From a checkpoint of a small transformer trained on Wikipedia.
Architecture: RMSNorm before each block, learned positions, no biases in attention or MLP, untied embeddings.
MLP neurons of a small language model. Each row is named by its layer, matrix (gate and up: input weights) and neuron, and shows model dimensions 160-223. Each number is 128 + 32 x the weight over its row's rms, rounded and kept within 0 to 255. A neuron's up and down rows have the sign that makes its largest values positive.
A block is one neuron, or neurons of one layer that tend to fire together. Before each block is what it responds to, as a language model described it from the Wikipedia text at the highest values.

Closing quotes and decimals. Closing quotation marks right after a sentence-final period ending a quoted passage, plus digits after a decimal point (1.5, 34.3), and occasional adverbs (later, often).
L6.gate16 [160 136 126 141 112 115 112 151 179 122 138  63 122  81 144 103 139 149 153 158  93 175 157 160 165  93 140 106 143 184 149 119 205 173  33 118  77  97 113 129  95 146  77 129 119 120 142 111  64 157  83 104 119 138 143 101 111 149 161 173 131 142 119 180]
L6.up16 [149 121 124 124 130 123 130 160 140 165 145 135  96 120 135 104 136 115 145 111 158 142 116 166 125 181 148 107  69 121  70 152 139 185 141 120 150 173 103 131  91 145 158 150 152 130 120 105 204 146 116 106 136 193 149 110  95  89 155 155  73 118 142 114]
L6.gate48 [122 133 118 104 130 125  71  97 116 112 138  55 100 134 107  99 135 121 147 142 148 194 108  58 171 126 141 151  56 148 144 107 140 146 203 117 109 101 158 106 138 145 138 142 135 122 113  62 174 234 168 119 162  84 148 127  99 150 166 172 133 132 123 194]
L6.up48 [ 87 105 128 179  95 153 124 169 171 164  83 190 149 115 144 131 147 127 128 120 111 176  71 192 126 118 132 101 145 132  96 146 117 155 179 104 122  70 122 123 113 153 168 172 129 127 122 160  89 138 114 108 143 106  97 132 110 152 143 127  80  82 192  99]
L6.gate90 [177 174 144 151 153 133 127 142 167 128  44  87 135 118 153 121 116 148 170  93  88 145  70 153 119 174 103 148 104 111 118 120 125 185 145 124 152 127 136 140 104 148 105 123 162 171 131  90 127 132 132  93 133 163 183  83 102 148 158 116 108  92 130 131]
L6.up90 [132 128 117 143 145 165 154 129 152 145  55  28 147 107 138 106  86 178 148 129 146 122 154 152 175 223  91 105 125 128 132 144 129  81 132 134 133 151  94  95 124 159 117  96 131 127 133 108 149 113 162  93 134 151 171 131 148 170  81 112 184 127 162 119]
L6.gate121 [122 134 151 151 116 109 109  92  63 167 125  28 133 158  85 127 107 102 134 118 112 151  99 103 134 124 182 162  92 124  79 115  95 108  87 113 110 177  96 151 101  95  69 105 111 127 129  61 142 112 124 143 172 113 157 140 114 118 141 119 131 147 120 163]
L6.up121 [108 162  91 133 142 122 137 117 182 144 125 202 124  92 174 131 115 123 137 150 128 128 172 130 127  79 145  61 115  66 146 133 129 131  85 119  77 142 127 141 173 122  92  94 166 120 214 115 143 156  94 150 106  98 132 103 176 151 134 141 134  90 139 131]
L6.gate143 [ 87 155 103 152 111 113 104 173 155 132  35  91 168  96 131  93 129 125 167 137 136 120 113  92 105 118 176 119 169 127 135 121 177 125 127 156 106  85 164 164 120 124 145 147 161 115 131 135 148 100 206 101 210 134 119 142 163 121 143 122 116 117  73 120]
L6.up143 [144 100 147 115  97  79 154 118 211 103 100 179 109 127 113  77 131 133 115 138 169 132 103 144 124 140 187 115 172 175 110  80 145 157 151 113 138  88  85 177 120 158  77 145 223 167 107 161  83  73 110 189 130 141 130 133  91 123 147 135  86 172 111 157]
L6.gate205 [138 116 153 191 111 147 125 149  89  97 129 127 117  76 142 107 128 133 104  73 179 147 123 128 195 190 186 157 116 144 146  87 130 152 168 134 140 104 165 128 116  97  80 118 193 146 193 134 173 125 139 147 161 128 134 190 153 211 170 113  68  80 122 120]
L6.up205 [145  99 108 145  84 168  87 120 141 100 168  83 154 131 134 101 164 183  57 100 156 154  99 135 146 135 185 117 100 188 110 107 116 110 138 127  81  85 140 117 108 155  95  49 157 114 124 140 150 132  98 153 141  82  94 101 126 157 158  97 127  77 219 140]
L6.gate474 [167 146 162 224 153 163  98 108 147 121 120 102 171  80 155 124 155  71 164 123 105 123  70 159 130 120 137 101 169  93 113 130 169 147 134 130  90 109  90  93 141 141 134  78 108 129 110 117 148 129 187  88 192 153 133  88 150 114 123 196 152 176 153 117]
L6.up474 [ 54 161 125 158  91 152  88 113 149 120 128 103 177 122 160 141 105  85 174  85 117 107 143 138 128 138 150  50  95  85 166 126 122 144 125 152 109 119 134 149 120 172  98 146 133 135 136 124  88 114 208 148 149 147 127 147  82 144 159 110 123 203 185  92]
L6.gate688 [119 104 144 128 109 139 115 140 144  79 113 139 117  55 116 136 132 119  73 138 128  96  76 111 128 132 163  51 100 145 124 147 146 130 178 122 126  75 115  94 160  99 140 132 167 119 134 152 126 125 104 129 191 157 111 105 119  92  53  79 139 141 103 184]
L6.up688 [154 176 162 104 165 157 105  68 128 196 111 170 176 140 123 156 138  83 134 153 175 127 103 188 164 118 124 107  80 156 118  68 109 174 142 126 102 124 113 198 173 170 115 131 187 154  68  97 135 141 155 139 130 108  89 187 119 132 167 193  84 141  97  98]

Quotation mark boundaries. Mostly closing quotation marks ending a quoted title, name or phrase, such as "Child's Play" or "slow cinema", plus some opening quotes after "(" and closing "=" of heading lines.
L2.gate54 [102 122 156 172  99 148 135 107  88 161  72 125 133  84 135 143  85 118  86 106 195 127 149 130 100 147 118 116 182  63  90 110 173 164  65 157 165 107 144 125  86 115 106 149 156 211 168 102 114 118 109 146 189 116 120 166  75 115 133 167 222 121 174 164]
L2.up54 [ 66 141 107 141 133 134 183 126  50 186 110 133 124  92 134 140  91  81 142 119 154 111 168 126 122 165  99  30 169  80 160 135 135 123 117 128 143 135 170  94  69 135 109 133 116 206  70 143 166  68 135 116 115 106 144 154 147  71 153 161 113  99 117 134]

Decimal fractional digits. The digit right after a decimal point in table statistics such as temperatures, percentages and race times, e.g. 11.7, 16.8, 0.7%; weaker on mid-word fragments and hyphens.
L8.gate65 [149 123 139  98 142  95 134  91 108 115 150  44 119 116  89 110 107  99 152 156 186 124 115 132 114 128 142  90 163 144 122  61 140 113 130 140 128 131 113 122  88 105 193 106 150 179 138 135 168 139 157 169 164  91 122 129  90 156 156 100 145 143 163 136]
L8.up65 [129 187  96  94 109 134 121 138 164 172 135  76 117 149  96 158 145 172 111 105 139 130 154 181 132 129 186 146 111  92 142 165 143 146  97  92 125 135  97 148  93 152 135 101 102  73  80 169 146 121 162 174 107  76 156 101  69 145  93 127 169 124 109 131]
L8.gate231 [199 128 172  97 143 176 118 130 152 161 115 126 112 139  72 137 130 154 152  65 150  89  97 158 133  99 109  33  94 147 107 144 127 145  84 161 121 129 100 171 154 103 137  87  80 126 148 115  75 159  82 100 164 147 192 130 127 199 120  81  94 178 159  76]
L8.up231 [150 141 124 115 165 111  55 131 179 117 166 145 106 146 181  97  93 166 161 143  84 196 146 170 147 159 128  95 179 120 109 130 112 120 149 115 153 106 194 116 139 168 115 138  63 119  78 149 173 128  91 117  59  82 160 164 157 151 155 164 119 157 117 134]
L8.gate275 [136 142 127 162  69 136 163 109 166 122  74  73 134 149 108 136 160 110 127 149 131  93 160 127 141 187 117 172 126 131 139  99 112 116 151 173 122 135 135 141 107 112 134 114 134 167  88 130 134 152 151 162 156 198 112 120 159  93 105 140  88 137  86  97]
L8.up275 [145 176 186 153 138 150 135 100 113 143 141 115 100 140 162 136  99 151 134 135 110 181 116 136 128 147 128  76 154 108 145  90 164 167 120 128 105 101 182 156  89 155 123 135 145  53  94 156 149 164 134 157 109 109 209 110 153 163  75 125 144 151 188 184]
L8.gate293 [ 80 195 212 108 125 176 111 153 158 104 188 102  78  95  85 145  90 180 149 137 127 128  98 167  53 132 135 109 136 102 117 150 166 106 136 149 128 136 184  57 103 117 158 168 119 117 134 158 119 140 137 105 199  53  85 112 168 166 155 129 169 134 142 171]
L8.up293 [242 155 138 126 132 122 125 133  88 129 110 120 145 112  88  91 112 100 100 122 162  88 112 156 101 187 173 154 137 114 122 106 155 111  64 103  71 144 102 162 142 156 125 128  90  86 112 200 113 108 100 148  90 109 124 117 157 135 158 129 198 105 144 142]
L8.gate332 [139 121  79 138 114  61 124 119  98 143 155 115 127 168 126  89 117  96 121 102 130 176 133  81 144 135 128 145 171 131  87 132 121 107 104  92 121 139 118 178  76 157 131 108 127  84 123 131 146 125 145 179 132 133 164 183 115 143 158 103 128  96 129 125]
L8.up332 [ 86 127 136  79 100 109 118 149 151 137 127 168  63  81 108 113  71 129 149 104 155  87 183 117 134 152 101 113 117 185 156  98 147 161 118 140 107 103  41 164 165 138  90 124 179 130 151 109  89 120 116 109  97 164  41 101 102 130 107 101  87 152 156  92]
L8.gate475 [196 128 103 112 124 167 195 147 167 130 174 137 125 125 140 145 105 157  72 158  76 184 106 174 113 154 108 104 161 111  85 136 124 111 164 183 114 189 125 193  59 170 148 145 137  80 106 108 164 116 148 141 109 110 141 155  62 147 123 119 101 146 131 128]
L8.up475 [158  99 110 136 157 154 144 166 161 110 163 167 168 149 152 124 137  99 155 185 131 174 138 188 151 159 154 163 152  84 106 114 149 151 115  96 121 188 142 124 104 150 164 124 122  84 158 146 154 134  97 135 201 136 172 111 109 155 150 104 125 119 154 117]
L8.gate623 [134  81 135  93  88  91 112 154 130 156  83 143 148 102 136  93 149 212  87 148 129 191 158 148 132 110  91 122  78 155 137 132 117 109 115 170 127 156  77 174  85  99 103  73 105 102 133  78 139 124 103 130 123 155 134 147 117 113 169  55  79 116 111 113]
L8.up623 [ 99  97  90 122  54 133 103 105 109 113 136  97  80 135 106 117 134 137 139 140 178  82 181 141 158 104 100 170 118 133  77 157 175 117 134 118  88 128 108  98 124 176 116 131 176 150  91 122 137 119  75 134  49  92 130 137 178 132 161 144 154 134 104  89]
L8.gate664 [132 154 203 139  97 148 113 156  90 126  91  59 109 184 159  94 141 159 119 113 117 171 158 164 133 172 117  98 124 132 140 100 150  73 132  99 127 101 150  81 128 152 152  74 145 110 120 158  91 206 119 119 173  69 112 120 117 117 150 110 197 186 119 118]
L8.up664 [133 142 151 145 122 131 113 108  87 128  44 140 154 143 134 142 130 132 125 104 130 145 172 124 100 106 135 148 180  98 106 105 165  97 141 111 107 166 148 103 124 129 122 153 130  99 143 120 154  97 191 120 115 113 154 141 108 140 190  95 132 124 104 160]

Infinitive marker "to". Fires on "to" right before an infinitive verb after verbs like refused, attempted, unable, forced, and on auxiliary/negation tokens (don't, would not, you'll).
L8.gate55 [142 187 116  73 114  90  52 145 136 197 145 140 141  74 129 104 144 113 144  94 102 151 160 145 104 185 105  98 196  75 171 150 134 133 199 169 107  92 117 130  99 148 157 128  86 152 141  83  91  97 130 152 132 164  91 121  76 114  98 142 161 114  95  98]
L8.up55 [104 108 171 125  79 164 123 111  25 130 101  79 143 135 115 131 178 116 107 153 129 143  74 149  75 145 169 143 131 110  89 119 156 132  93  86 127 140 148 139  96 107 130  82 139  97 149 205  76 175 122  94 142  82 114 113 116 134 178 158 104 161 132 176]
L8.gate72 [ 77 141 112 183 145  90 140 141 148 156 128 146 110 122 140 123 155 159 166 143 121 122 172  27  77 108 146  71 124 160 125 138 149 164 139 172 124 149 144  63 137 166 162 118  60  99 120 132 182 205 163 102 113 141 141 111 152 144 124 166  12 147 136 125]
L8.up72 [159  75 161 189 213  79 131 114 147 105  87 107 130 125 114 122 146 131 147  83 115  82 175 165  77 120 114 104 136 171 130 143 145 134 126  59 141 130 131 127 119  43  96 123  87 125  77 108 169 135 118 107 102 128 173 130 150 104 163 150 126 203 106 100]
L8.gate97 [107  66 171 141 149 150 178  99 140 109 147 127 135 124 153 127  83 197 174  78 155  59 133  74 184 131 146 116 155 126 145 151  72 202 157 148  99 168 158 159 108  89 136 131  61 176 156 163 150 134 159 176 134 138 109 174 154  98 112 144  87 194  99 172]
L8.up97 [106 109 149 116  75 148  90 155 143  88  90 111 135 177 130 140 193  80 183  93 108 144 163 108  89 134 174  61 148 103 186 153  92 199  95 126 185 162 139 150 172 144 192 127 167 110 100 124 130 162 148 152 103 105 107 120 152 102 141  90  38 129 138 142]
L8.gate151 [129 141 107 126 102 151 167 143  95 169 105 119 115 162 119 144 202 115  60  91 160 169 142 146  98  86  48 126  98 128 111  68 101 136 161 118 125 139 153  61 100 165 122 115 115 132 162  37 167 129 130 112  82 136 135 159  81 112 137 117 146 198 185 119]
L8.up151 [162 119 145  62 116  93 105 114 131 103 168 101 122  93  87 135 153 182 147  86 159 183 152  95  57 173 116 147 150 120 138 118  79 102 177 174 170 204 117 178 123 129  96 123 132 152 146  97 186 105 170 230 149 106 105  92 150  73 130 103 105 105  64 128]
L8.gate241 [123  90  94 159 137 144 130  94 154 135  90 127 103 122 173 159 165  97 109  81 127 154 109 174 115  88 107 192 123 128 136 142 161 126  94 138 144 155 108 202 137 152 133 194  89 136 119 131  84 175 141 140 151 124 144 133 194  81 139 123 117 147 146 163]
L8.up241 [148  85  76  86  67 146 132  82 148 184  91 145 124 129 139 148 168 128 140 100 133 159  54 151 115 161 174 201 101 135 130 151 129 133 117 158 115 120  66 169 140 186  93 103 138 112 102  81 139 124 134 105 119 121 126 106 155  54 138 137 136 121 120 157]
L8.gate467 [147 117  80 174 128 136 140  80 117 146 163 161 109  61 180 162 183 122 117 142 155  97 125 114 104 136 133 101 117 105 137  74 168 122 213 135 113 153  84 126 117 144 117 207 159  78 140 122  94 120 144 141 109 124 155 119 196 127 134 137 144 179 107 111]
L8.up467 [ 97 101 112 164 107 146 162 158 141 200 148  81 100 100 153  81 149 117  83  99 150 107  55 139 133 116  79 165 163 184 131 192 156  76 141 140 138 178 144 103 117  97  85  52 102 129 115 206 143 126 124 142 162 124 119 189 152  71 122  82 154 145 127 115]
L8.gate598 [135 106 112  90  97  92 152  99 114 141 161 184  93 179 122 133 139 181 115 148 143 160 121  68 145 138 138 106 121 158 134 113 162 171 196 149 120 170  95 124 185 122 139 143  68 100 143 161 127 136 135 131 121  76  50 140 125  84 152 159  93 108 153 116]
L8.up598 [162 149 107 127  87 190 126 113 196 122 126  76  80  78  80 143 126  88 118 116 129 181  95 161 154  76 139 157 150 137 155 160  75 100 131 119 151 124 113 163 116 120 128 115 141  78 141  39 110  59 156 210 134 175 163 116 155 145 117  56 105 115 158 119]
L8.gate650 [108  90 130 143 159 126 146 129 150 138 161  96 143 191  69 115  75 152 145 118 140 154 103 194 116  90 143 106 129 112 155 152 166 154 125 158 130  90 171 161 131 120 167 178  98 117 144 133 165 120 114 185 102 117 161 128 190 213 110 135 165 151 143 139]
L8.up650 [162  86 141 191 152 155 160 115  65  72 111 144  57 115 123 194  87 146  87 131 128 113  69 131 106 104  73 184 127 139  86 129 122 123 128 160  81 105 112 105  80 187  98 135 111  91 196 147  97 201  89  84 148 103 113 122 124 164 175 119  75 144 185 153]

Lead-ins to upcoming details. Words and marks that introduce the specifics coming next, such as a colon, including or include, which or that, and line breaks after table header rows.
L6.gate132 [116 198  94 206 119 111 127 114 171 159 149  49 104 112 146 152 103 107  93 117 112  89  88 173 125 158 162  93 146 164 118 155 138 137 105 177 121 122 142 103 131 127 165 120 104 152 109 160  80 128 127 151 132  84 158 152 184  89 129 105  95 158  81 141]
L6.up132 [ 56  99 128 143 132 137  47 136  37 160 141 190 139 121 157 125 121 128  39 142 132 130 175 111 118 137 119  93 126  93 156 121 112 108  85 137  63 159 111 144 175  87 133  98 117 140 131 107 143 118 125 119 138 115 153 157 141 132 102 106 119 108 150  93]
L6.gate171 [152 183 130 113 152 135 142 118  30 118  97 131 123 165 150 113 141 178 173 100 152 117 135 141 103 103 110 144 114 179 188 141 116 122 136 163 124 137 111 150 175 112 123  87 133 104 105  78 109 110 157 121 142 206 110 109 160  96 128 133 138  94 127 205]
L6.up171 [155 199 124 127 182 118  95  68 106 179  84 167 138 125 158  82 116  89  93 115 181 127 101  90 158 133  74 129 107 141 137 193 117 116 115 142 113 122  94 104 159  87 152  92  74  82 123  88 162 143 122 112 120 154 146 128 182 136 156 118 108  64 101 114]
L6.gate276 [160  95 116 133 172 115 158 122 154 100 130 187 132 116 134 133 169 145 157 102 108  78 130 113  58 111 107  88 124 164 190 103 162 140 137 168 169 170 133 153 147 115  79 158 136 119 130 148 132 119 144 186  67  90 155 180 104 148 112  89  90  90 142 143]
L6.up276 [192 107 118  94 174 124 104 101 116 183  66 160 144 123 139 125 152 120 116 121 108 144  64 110 125 155 119 110 144 155 172  87 185 124 139  94 119 175 150 174 112 167  99 110 147 153  90 109 134 206 137 153 169 102 164  76 134 132 132 108 147 101 102 119]
L6.gate283 [123 114 105 132 165 161  96  39  39 111 125 138  94 153 174 117  92 154 134 170 122 118 130 164  91 181 119  79 161 112 133 129 148 140 127 158 132 168 157  26 157 106 120 110 137 171 147  99  72 180  85 116 154 172 157 135  76 185 105 163 112 111 151 123]
L6.up283 [124 150  97 123 125 153 156 182 118 126 125 143 135 127 119  98 102 114 127 114 137 176 134 148 112 117 178  61 153  76 141  98 132 116 155 192 122 120 100  96 143 107 109 103 130 123 130  50  95 128 144 106 145 126 144 126  85 100  99 111 171 100 148 160]
L6.gate330 [104 128 163 164 133 117 105 141 132 119 168 139 147 140 123 126 184 107  80  57 102 133  90  53  94 154  84 139  55 167 116 121 154 147 143 133 110 179 118 121 133 135 122 125 158 172 115  38 133  97 186 187 137 165 164 133 176 155 144 137 136 129 126 142]
L6.up330 [107 136 123 120 129 146  85  83 104 155 127 157 200 163 177 120 134 178 141 149 161 154 162 128 133 193 140 115 137 144 180 146 117 147 168  97  84 146 182 125 180 106 100 152 137 162 100  71  95  83  92 140 164 108 148 131  97 159 135  88 101 107 120 163]
L6.gate548 [125 191 126 128 189 123 100 109  94 151 103 167 130 128 142 155  90  73 124 161 145 151  88 131 147  90 104 106 122 197 124 153 135 188 131 168 158 107 155 112 110 123 216  88 104  92 150 125  84  36 121 165 112 121 155 139  69 135 140 153 114 129 118 133]
L6.up548 [ 97 156 165 187 150 116 120 168  95 154 146  75 111 147 139  76 119 114 113  98 179  91 117 142 143  59 149  28 142 138 152 141 164 107 147 137 103 103 117 101 120 163 166 110 107 170 130 144 147 157 152 157  97 144 154  98 114 131 104 144 103 137  61  64]
L6.gate673 [144 129 175 108 100  78 114 139 103 128  68 180 117 110 142  97 120  94  73  68  94 101 174 129 130  90 133  83 127 166 120 145 151 128 111 122 143 196 100 121 124 129 204 110 118 163 161 113 145 143 116 101 144 120 130 133 162 122 142 163 107 112 107 113]
L6.up673 [116 178 138 103 124 152 162  68 122 142  69 136  99  54  89 151  83 151 159 136 122 151 133 139  87 112 230 167 115 138 147  95 135 158 161 107 117 125 123 115 103 115  69 145 138 107 133 148 151 157  97 136  90 150 129 122 164 126 131 134 110 218 112  49]
L6.gate685 [137 133 138  83 110 173 158 112  98 112 136 135 124 145  45 214 108 118 110 131 175 164 102 167 107  75 149 158  97 152 140 110 152 115 164 143 171 148 151 139  52 157  98 105 170  97 148 128 123 169 148 159 191 163 145  83  76 195 143 106 128 150 177 219]
L6.up685 [ 91 122 142  53 137 128 100  86 115 120  89 156  92 142  83 152 124 155 137 139 152 126 138 152 111 133 184 163 122 200 109 133 160 109 121 145 160 135 194  94  62 151 148 122 130 130 125 108 147 145 124 232 151  99  75  85 115 132 104  66  94 132  96 196]

"To" and range dashes. The word "to" as preposition or infinitive marker (returns to, used to prove), line-initial "To" pieces (Tournament, Today), and en dashes in year ranges (2014–15).
L2.gate53 [200  90 108 161 144 120 121 117  94  70 136 161 147 124 132 115 114 130  96 154 117 100  94 121 127 132 184 121 140 147 114 129 141 117 112 103 157 122  91  94 116 114 106 121 118 155  84 146 110 138 101 144 108  86 136  76 113 101 180 149 107 162 136 170]
L2.up53 [155 112 144 117 125 117 101  93  90 164 160 124 132 104 127 146 120 135  92 146 116 128 105 141  85  56 115 163 212 125 174 134 122 172  75 122 153 101 129 142  97 163 117 125 130  65 133 175 130 107 155 135  94 122  82 123 101 110 109 109 129  64 119 140]

Numeric digit tokens. Digit tokens inside numbers in running text, especially day-of-month numbers in dates (May 31, On 30 August), plus years, counts and coordinates.
L2.gate308 [156 104 148  47 126 122 130 142 170 141 140 112  98 182 113 150 155 131 133 122  69 147 159 156 154 149 135 117 151 117  87 153 116 104 151 109 128 126 175  67 111 146 158 100 109  70 148 156 138 141 141 111 159 156 156 155  52 112 144 116 112 163  93 196]
L2.up308 [185  86 130  89 106 117 126 134 110 173 136 142 123 157 162 140 104  97 102  96 120 145  82 174 171 152 108 136 137 134 188  73 137 103 136 104 125 171 151 138 144 100 124 155  97  70 147 132  78 123 156 147 122  90  96 117  95  54 161 155  67 188 108 195]

Preposition "to" after verbs. The word "to" after motion or relation words (returned to, due to, moved to, go to), sometimes other prepositions (in, for), and middle pieces of split words (inter·se·ction, emb·race·s).
L6.gate25 [158  83 101 167 134 104 136 156  94 191 109 133 123 157 124 108  86 128 150 107 135 129  32 104 140 143 114 130 137  47 108 131 139 146 157 107 146 170 153  81 131 182 125 153 103 150 194 144 110 204 145 165 121 110 118 146 121  69  76 119 149 158  80 103]
L6.up25 [142 121 167 154 202 135 149 127 146 126 158 129 128 144  66 156 142 113 101 128  80  99 101 139 135 110 137  63 174  98  88 127 145 146  63  57 138 145  65 116 127  98 110 136  88 138 140 109 128 139 185 195  95 167 145 126 173 154 156 138 122 197  96 133]
L6.gate82 [ 68 171 141  76  82 151 106 143 140 145  89 225 140 106 144 177 121 128 175 165 127 141 128 143  92 158 136  96 128  78 122 170 128 130 130  90 188 124 121 134 113 127 142 147 163 165 127  90 120  92 141 138  89  80 188 158 102 124 155  93 120 143 143 129]
L6.up82 [141  88 153 103 119 157 149 124 147 126 117 181 169  70 152 167  86  76 146 116  66 124 115 118 127 146 144  91 141  84  93 106 137 123 141  76 134 114 141 178 131 134 114 153 111 125 103 116 117 155  57 104 184 129 146 182  95  97 176 142 111 122 147 120]
L6.gate114 [135 167 203 141 179 177 123 124 131 137 173 115 139  98 162 132  96 157 119 152 104 107  90 162  93 119 111 100 177 136 180 124 147 165 149  79 157 107 123 130 137  69 177 115  43 175 171 122 117 128 155 104 178  94 143  89 130 142 115 148 123 177 160 161]
L6.up114 [108 133 194 151 124 138 136  92 158  88 166  75 135  97 153  95 121 131 109  96  69 138 159 123 133  98 127 131 121 122 170  43 124 148 135  92 110 151 102 125 146  95  91 123 110 156 157 124 115 118 117 103  76 151 167 121 186  82 134 129 137  67 137 174]
L6.gate256 [113 104 102 119 100  73 127 148 183 140 166 164 108 128 192 150 119 151 183 121 211 148 105 145 141 142 133 132 185 120 174 143 137 111  86 153 142 105 130 154 135 132  85  85 118 141 177 106 103  93  94 123  93 136  92 107 114 139 177 110  82 123 124 170]
L6.up256 [150  64 134 114 170 142 180  68 137  99 154 155  95 170  84 172 146 201  86  40 155 134  57 103 109 177 118  93  90  86 103 159 126  70  98 131 105 126 133  76 133  96 193 120 113  88 117 142  76 118 139 136 143 144 134 138 104  77 119 133 132 115 140 126]
L6.gate308 [159  85 132 126 164 156 127 178 159 208 133 123  86 181  91  90  73 146 207 100 105 133 148 129 135 107 132 142 118 141 163 152 138 119 117 125 124 106 152 119 131 143  71 166 174 176 123 147 118 118 118 175 127 105 146 115  98 162 135  94 119 156 176 131]
L6.up308 [153  76  93 103  89 112 134 158 119 130 106  89 111  99 129  89  64 142 164 139  99 109 125  72  97 192 159 123 103 122 133 113  98 125 163 187  88 110 154 117 142 123 130 187 193 140 137  99  94 150 174 104 150 103 129  83  69  79 137 136  87 121 142 183]
L6.gate413 [116 173 166 110 125 121 194 110 103 113 113 125 155 111 109 209 129 185 114 103 124 116 123 142 140 152 141 119 163 124 143  91  89 131 142  74 120 108  56  83 162 169 115 103 128 151 113 135 100 101 142 140 159 149 151 106  97 117 110 131  62  97 170 113]
L6.up413 [110 155 144 136 119 110  79 139 101 104 160 106 116  92 139 181  94  95 121 144 107  90 111 137 127 152 190 134 183 125 126 104 119 157 132  46 106  81 112 135  97 133   3 149 123 111 115 142  95  96 148 140 135 106  70  95 108 158 115 141 126 126 117 103]
L6.gate422 [121 134 138 164 161 129  69  90 107 126 131 180 172 147 174 130 185 112 128 163 104 125 104 153 127 132 122 111 124 108 155 101 132 176 182 119 134  81  82 165 148 118 125 113 132 125 160 112 110 122 128 128 125 103 144 152 121 157 116 154 111 138 139 172]
L6.up422 [194 150 123 156 123  86 120 116  74 131 113 147 103 149 150 155 123  87  68  95 153 178 112 142  90 107 132 150 165 124 176 108 100 146 142 172 107  89  47  89 123 172  69 109 152 191  88 140  84 134 144 105 176  96 147 119 154  78  99 195 148  91 141 134]
L6.gate612 [117 189 126 141 139 130 176 153 102 156 102 121  65 136 143 159 149 150  87 107 117 136 128  94 146  96 137 146 205  84  35  84 151 141 143  98 113 161 107 104 127 187 148 114  88  84 134 116 120 126 131 134 144 170 137 178 134  83 128 109 131 145  69 110]
L6.up612 [158 122 134 128  79  61 136 133 127 156 133  89 133 145 112 181 125 128  79 130 145 113 131 148  77 172 167 104 165 146 131  90 134  77 131 138 118 132  88 106  67 131  62 178 109 122 137 145 129 140  57 139 155 161 127  77 154  76  84 118 114 224 139  91]

Determiners after prepositions. Determiners such as that, this, same, other and some right after a preposition or "the", especially anaphoric "at that time" or "in that year".
L8.gate0 [102 113 120 102 124  71  84 149 122 160 147 126 119 106 150 202 117  97  90 112 170 129 121 144 170 152 106 130  69 141 149 157 101 170 111 119 106 116  81 114 150 119 135 123 161 100 172 176 122 104 107 188 134  85 138 119 146 236 115 120 139 140  91 116]
L8.up0 [110 203 119  95 125 166 109 135 106 142 146 100 149 154 142 138  91 174  99 138 123 105  88  98 169  96 113 171 105 129 106 156  96  55 155 116 147 129 156 160 162 101 101 127 126  64  93  97 148 121 147 127  91 142 142 152 165  66 189  80 125 171 148  41]
L8.gate54 [118  72 133 171 193 102 114 112  94 165 142 128 131 137 184 205 107 120 106 103 163 101 120 180 142 121 112 127 112 117 103 107 148  90 124 181 189 107 107 112 117 158 113 110 127 188 120 151 169 117  81  97 167  95 153 119  74  99 102 107 128 162 155 120]
L8.up54 [143 130 100 158 122 159 115 106 118 180 134 143 134  83 140 122 118 117 157 157 117  90  82 112 142 143 166 122 118  78  94 103 147 153 126 149 130 109  58  79 123  96 167 114  57 152 127 129 101 126 158 110 101 138 137 113 126 118 130 122  88 150 129 118]
L8.gate160 [154 162 120 105 151  99 116 122  94 151  85 172  60 114 137 114 127  81 178 125 147 103 144 174  89 124 108  76  95 156 138 103  93 181 166 147 107 108 147  93  97 112 128  81 149  97 134 124  85  38  86  45 172 197 150 159 186  99 138  97 150  98 123 162]
L8.up160 [104  95 120 151 128 120 175  94 134 159  65 148 148  80 141 152 139 109 190  95 121 103 103 141 134 147  68  78 123 163 103 109 109  98 119 170 136 142 143 159 106 130 171 168 123 123 125  94  97 114 134 166 139 133 165 129 150  79 110 124  86 103 113 153]
L8.gate424 [103 115 130 169 123 107 155 134 148 163  90 152 146  91 141 148 165 127  97 163 124 105  71 200 133  97 105  99 177  44 155 109  85 135 111 144 156 106 104 145 154 114 172 146  69 134  72  77  93 120 175 117 172 137 180  52 206 122 154  72 103 126 134 120]
L8.up424 [151 184 113 144 117 121  82 207  96 120  92 137  98 147 163 122  72 135 134 147 137 124  78 104  89 129 146 184 123 138 115 122 167 135 109 169  91 122 101 149 164 135 108 140 106 142 164  24 124 167 136  94 129 128  83 117 151 130 102  80 164  84 153 133]
L8.gate427 [156  85 165 154 141 120 133 107 108 131 110 189 124 123 126 139 207 133 128 149 124 104  89 155 140 187 141 110 128  46 133 139  83 145 171 159 112 132 106 164 124 140 110 187 147 117 111  99 125 156 159 145  72 157 161 225 153 149  89 166 131 154 166 119]
L8.up427 [ 91 123 131 142 171 122 122 103 125 138 169 171  69 114 104  83 143 125 154 105  43 107  61  59 113  71 124  91  94 137  53 130 125  79 157 210  99 106  88 154  51 139  78 142 149 160  93 127 140  97 121  91 100 149 135 126 129 143 134 105 107  89 166 105]
L8.gate527 [164 121  98 128 139 168 149 139 132 165 111 171 129 120 122 109 118  94 140 122  87 137 114 139  82 168 118 138  96 154  92  84 118 163 131 154 135 161 185 115 160 124 131 157 103 156 139 117 126  71 163 102 101 100 150 139 128 164 145 129  79 149 131 155]
L8.up527 [137 145 139 133 140  81 194 151 143 142  89 135 151 150 136 143  88 111 127 123 112 112 123  86  62 127 156  61 104 167 144 136 154 121 129 198 168 162 178 149 146 115 136 130 105 149 128  86 121 103 102 153 128 116  95 116 130 128 151 145 150 155 135 164]
L8.gate583 [109 129 100 123 177 145 115 168 100 149 119 133 124 145 131 166 150 123 133  72 138 102  94 170 165 140 104 128 103 109 173 114 193 132 103 170 170 160 151 150 117 146 130 113 191 142 126  97 136 128 126 109  78 135 155 120 200  96  87 156  86 105  91  46]
L8.up583 [103  76 125 112  95 129  96 147  75 117  73 194 100 116 143 147 143 135 153 118  93 145 100 134 147 109  72 105 137 109  78 127 146  95 161 177 207 150 130 151 159 147 100 172 165 110  96 131 115 163 138 152 110 130 110 164 160 138 177 143 101 132 163  92]
L8.gate687 [108 101  97  84 132 156  87 126 165 138 174 160 148 118 131 159 131 153 193 222 158 141  61 118  95  99 114 138 156  90 145 149  91 110  68 115 130 104 133 168 170  96 100 111 129  49  99 116  78 100 116 101 107 156  93  91  74  68 140 127 131 127 157 182]
L8.up687 [121  93 111 102  86 123 143  69  91 154 123 151 149 165 143 161 144 123  49 146 121  45 113 126 136 167 133 153 183  94 136 174 168 127  43 101 121 142 109 136 119  88 188 135 110 175  75 158  92 150  77 132 133 142 106 119 143 162 165 118 141 126 124 151]